MLP neurons of a small language model. Each row is named by its layer, matrix (gate and up: input weights; down: output weights) and neuron, and shows model dimensions 48-239. Each number is 500 + 25 x the weight over its row's rms, rounded and kept within 0 to 999. Numbers have three digits each. A neuron's up and down rows have the sign that makes its largest values positive.
After each neuron's rows, "fires before" lists the tokens most often just after its 100 highest values on Wikipedia text that the model never trained on; "fires in" lists the words (lower case) most often at its 100 highest values on Wikipedia text that the model never trained on.

L4.gate102:512502477486497537488501520492492518497477529512507538476527492524523483488513506499518503507557497465500517506514508531499544451481476524491456517517502509494506476482507526503480470478505485499502476539518461534488504469492511483474472519492459564487498467507465492459500488503485492494505493508542486490486494493497503556524501494497507457483494529537503476494531501461502515481469534487538468520456514503470515505518463481492534486501574531495521534495480462445527507455512482523490449464455502505450498497453484481542489507509452492480473521515461473539484518508460477457
L4.up102:526510476455459503433529471492445508531495523492544565421459477460506472504492476543489477524520478502489481507487478497515504474513490482514491482516479486481509498482485480503505557450482522504491485471502515509489491507485518479469494537465510512506498494505476498492530553486459501501499467529479484482544486508465505543495510484525481461485510527494549478519518533498470516537473477467519446500482489477485505472508438453477486533485511538510500519517515507472492506487529507536494498491473466479477540543475480513524454464494432486502518510492469461550522500502462462505
L4.down102:555486462517514525507492498490542495538462565514489501522495504529488445494471520474483453501524494493472499523487463518506508511499454535490472499505502509495504538492481472500491512486494551485501466531490514468507506514511512525520482471484469522520508511508460468467484491480522510542490512528521424513538505485490535505533474490507511494493509527508496494516523475515545547501495508505523509536472522507474479470496479472471550448467526481501512519500530471528505479482498483492491464477462472491500493510470412474526493531511471532485450531468432491499465477481449517458
fires before: " States", " Kingdom", ":"
fires in: "united"

L15.gate313:504484469477495511500482453511506520483448529519474502496494517501459464524481528523511512480512502511425495512512479509474519518476497487460526533528502480504493542496517495468516501507483522515466504523462501529465500502473507508534502529489504528519498531529512477505494472512526488499491501489470508525507510499523525421464430471511479517526471478515478493464477475504519495526555473500470469474461493513501514523525462537508468517502470483517502524454535489523516511485492479487511472482525536523483522494500567520507492466541514525500498433465485485460500466493506543514
L15.up313:509499462488509519529493473520504519469494504536485494484499463461479473489497473514481526479451529481506464528520495502493485516499496500536481521498467470511501523525515489491530513479558468529528475493503494505501466529543528499461552524507537505516469504480515459520494466463533475486497511490500493454495481484545470501507526485524485462493528507533507522430512527490499534533479487509545527467484530499512486532539502477534464515476495466559484541450495516540502516512547459529490521490486482503497486526468526532455491533509460474497529509462469495500503485564467507530
L15.down313:469519503448503536504472505491535497467509513486482475544468489499470541496528470502508477501516467502515463537526496529486493506511494505529472498485465486553495485459514521470502498548494532519499497520488523507513481509523552515489467460517521483501499518471526555510482467489498502519500520471522443563488496490498529529501545489548505540470458552523494493528499512525508512484478530534549524477492504506457493502497564511488496445477451502468469508491495512507473488482492462472514485498488498474487495570537549516481482463505500519514508511519486465474462496528510489489
fires before: " a", " an", " the", " place"
fires in: "is", "was", "took"

L11.gate632:461518460458520451497528535459487511533487509487449466503515509490531499479518495539483477541504506499472525480432483508494491514499489535490494512525475514498490490523500518456497516533506492497434486477524488519455493443540521499479515504495471505500521530514530531545516530529512482520558491549495492498509507503513540481475480510493455516478518494497462463506479499525519556483513491542453493475482491480509477556499470534507486503535507514534475460481520520451522542496531517502516547512505483489496505482484506517497513488511519556518541496498501487443495533508506523466
L11.up632:505538442477556481485440515464529507513504506522460540491479480442520482491475506509509508541474517537519524490448511503447482479493533467492502480503501507543497503552492477474537527518530497515525508491496461509485518513522510455485525534488483505470539530512479481536503494501533496503502517477494470467507512514540518471497522485474500542505534505520513489532486510509477511486517511490442525491474504538527489487503505502462480475514479521477486499510518461472497501466490474530490516551489482467443490513510505502545517556483482523485498547503514523487524517454534517532
L11.down632:521477526496466469544538484534485497519452500514508479524514495513512486473490484537537507478502505497488471527480519505477505522480465455487464505509487495469526537469488529500499519471501513481521480504456495533533480489443507491501516474497507421522518506507515484444501512479439508513495507497514488475486484529457471489530506498497498545564525503509476522499563489487506472494473495519509465500469515467540508472495493505508508487536500499504507457483563462495497474538529480464508480517457512495487480501487527508519488508496488495528510494489582458500520449491482463493
fires before: " the", " a"
fires in: "of", "in", "during", "as", "underwent"

L4.gate238:507498475471505486503487483494500513489516513480482483506513504517507442506498467502496511474485532498517477520480455507510465511477486524485483522495475514484545473504533497545481519482521543515488568491488509517533468549508520479533471488493499482483467470505502480520500486537486474498493487477494479491496494534484493513481483531496486472520504498519513523487508513500519486502523484491497493528489574497455439494501555531501466486487475482488506513501509496559453464525520510490497487491501495482505445542503496506508463464455478500533524487509531585548515524489488500495
L4.up238:491495515489536471493490530501512504479464474513480522540476540489529446494485481517535518466511477502510491506520538480535455516504510475512456472488476515508536485472515485527508495523487504528492530480486549539565489488520512483505485528512529487512542488525539542510555470518476472497505490486465498478530464497540501505449500516504514481458492478491541474495507491542541507518505511514467460501510529489457472488501519491432489514492482480492523524503529481535526520533484483515475474497474481530486477509464507545486467465479481518557527506531492518560518495463502486513
L4.down238:510511521473516496503499517496521513452486476503506489531473506511510495497509530519518508503499520519509485514458471487549468509496532517497470499490485490505510503462531444502495507511510525527492523496495512527572513521506509514485485490517532474503504498509508506484521471510492506525548493498492482512519480524478515511486514505504560527507552479487499447476510506529543507502506499515476493469484533478457426522485514527459483476515514462540539520511501480530495510557507508517479468472503474485515506509489515499517451454456530556492498533488506508518484502455507524506
fires before: " to", " &", "iv", "ner", ":", "ace"
fires in: "due", "ewer", "eredivisie", "wallner", "mass", "wallace"

L8.gate623:487545473515451534499504502521464472522490499494513498506467492502475522498479529509516506511481549473530538486514434498463473534505518502497455485438489472515491502470506491512494484515511431485489484479510474542493512471553476509503495488552480500502458482509514494480520499502500500538490465474524465495508523525476499473463480522493506520472468477543520489467488514500494471496458497562515483507494492493560504502515482507533489477506531491496567474486475489514501509458481493523517528500532512519499477458499500503513466548508506545502473521536506504527480503541508508473
L8.up623:537516476437542529465517477511576491459500486580474533495493504477531459457521502504518511515517516494466511521488484508478469501468477535516515485471504468520482500510500485540485478516506501500472522495500503514504508551481508448518522517475461491529478480460478500508484481481457539488497496516512545516489508476512494508497570467487533494489548488521512525493486519477526495497511513464548498479493489506505511488502523504471471486468563498500486530495485465467473504450513487485492525498488505529511473476498496475502512549511507470512502482477482477508507435534536464521
L8.down623:501483499492467506473527527494449530547446492498543509420533530530439515511511523460514491499548519463514487485509494500505512540492484513521450486493498485518517506452489534466509498465487479503516513447539504503515478465519482529468519492485471468489539491499538518465516544491551515504506463484523468513471472475447503460517496520543506504468489524505525486489511526505504492478479510532495526498542483533550524520506494524543502498490498486475541485510496515537495516503478487524542500532507539495526510487512514527494539507472522519488482524484490516507521513493468487522
fires before: " is", " was", " has"
fires in: "it"

L7.gate505:529531489535498565507470488502517534496470541509509489490500483484482494490511501537485493500506512521514526517514448564473457521487520496467462463453507509464494451508474496457509507504499460519479503493468522532470484459550466507530509521493483494510502487456520471468487484492459488516454492511468468490518527463502479501512532517521490480471513515503468498546474471500497512483483463513467515485532515554543533524523516464517494488546470494535496506519502523543509529489506556465536556498524498500514497511482491513458506459459521488505476479519469504497497495501497494448
L7.up505:502538497439497533545455501524507478515508523512522511489482509517438511471473472490471531495545517546519512472485473488493463535493443516499519491483518471531511515506489528496531516525501467539526453535486524527501477515487487480496473472549500499491523468466536517498475513475527486529502514494465483473519527469492504499467517512517527549471484528473466517517467493500503505504487474459491497495515525507547504509484531461494438492497503460549510500495491468485510483510546476514516520493492482439507440504515499485457495484503487464478465512533493492521489487504519482473
L7.down505:471509519503527496565471497520495497496451483472510480544495518526454512462484505490458455454510501494505512494456465504520452533481501488464478462465501488540471486536507527510539507535482481520507473488518509538498482526484470478496497494532484470508496534473509465465515520542517543508498502513476476501489502492476508520511498527488503510511514503490479506534491482523524478472440511447534546492485537519547524495495517495523488520474518497567482514515491491529531566513521475518545550490516508470486496524507452507474503467486508543485496453509494473480513534534560518503
fires before: " was", " is", "'", "ent"
fires in: "it", "underwent"

L4.gate432:532487496454499508536524457473458522528533499477523473467483549481480498504491524531459524509481472461521482527479513532482523511452485483501525525521467484511540525555513535483465503481477501575471494487509566477520552528550501488485502503523528448512479503511472493512514542476519508492523500492483504507509483535514500515485472482495521497527521533480503457467510542529522462508498488469509516521474522477538504457490520518510485515495495547520505499520528492531486478484489466500510506499545474509494495469503490466489475479501519503506460512466505529467484514469459495546
L4.up432:518495476495508548503508478475516549504488515508502473493541509485528498518535477523498506513468464503546508519486526529490513492472470477498491507510508494484558510497502511447455499474485490573486519478483526467532537519533484482488500502545530483544470470506495514486501571454550533502523483484523476513511490512447499485502477486475499480502496518478488497495494527518496445508503529442479512527478517513504507501491500507539473517452483537499501507506475528509472494466522446519515501488543464493489527482481502486447439458481466500533482519451487520472472489506454480498
L4.down432:482479504526493488522505568507533520490516559465501467487500542508542488541525495502461493519495528528519520478473510522508483467505486529481533494529486539520474537517482515462473506450475493525519533473527537506481488513461514475476514496553507506500502504483526459486543503554495482493500520464498534514522515532501491508506488508489487476504492512542527505471470547502476474469527529504495486498501508465537566498496504525508473491475460494536466469497486554527504522504476509473492499480513457490439520466484474534448474439485488472507457490513550547499516521502488498493
fires before: " |", ".", ";", ",", ")", "3"
fires in: "23", "18", "22", "17", "24"

L5.gate665:505518492520473500522470469490449517514468499527491515504516449556532487485492521550502529542508470508515501469468514499491563496495498528488554552504493546458490465481523466523482494504467507510489452499473530539489465523500473503447511502521553496525529476493496503503509489473514489486559481477443480489514496522501505490497513499486509478530520516492488473543535462487440514520501487460502521516523526506509464482481499517543492470512431474508488518515479483472488500513507477502512528457510508463467547503473488469482507509507568536485503506519483508505493502515502511503
L5.up665:528521488510498507493488517498480487431505499531524528486522457504496497548452526513518515502482522485474495514518504533565488474493516509506459524478505471487520502495489521505502519478576508490509468538505475463457444470471477520451490509504493509487518491500442497510499500473509517487492488485502487503470463506462488499529506489479463533514500521443507455518521496515518512468495457512504492511515521528475518513525471489510512510430490505524491527559481444456493510471505468462497469433574482483518451524497503470484524500485519498480475537502503504500502479511486486489
L5.down665:532487507498526511483507510534505497443526480489506510482519499501482519569470556491491506478491498530456536504462519514550491483500491495505498461473491503507486514493468526533553493447491475521507485515479511475459484516505506484479467470491488517521477452495507543499514507503469494462513581475522461499529537509525474506484546470546516479503504470462512532540567443438552521504464501482477505510532483511485495514559473505527504496468496519477490506534479501441498547505521488531507528496512495510537517515478511507529511493466513515508484518533538491504463487507469515492
fires before: ".", ")", " |", "}"
fires in: "1", "2", "0"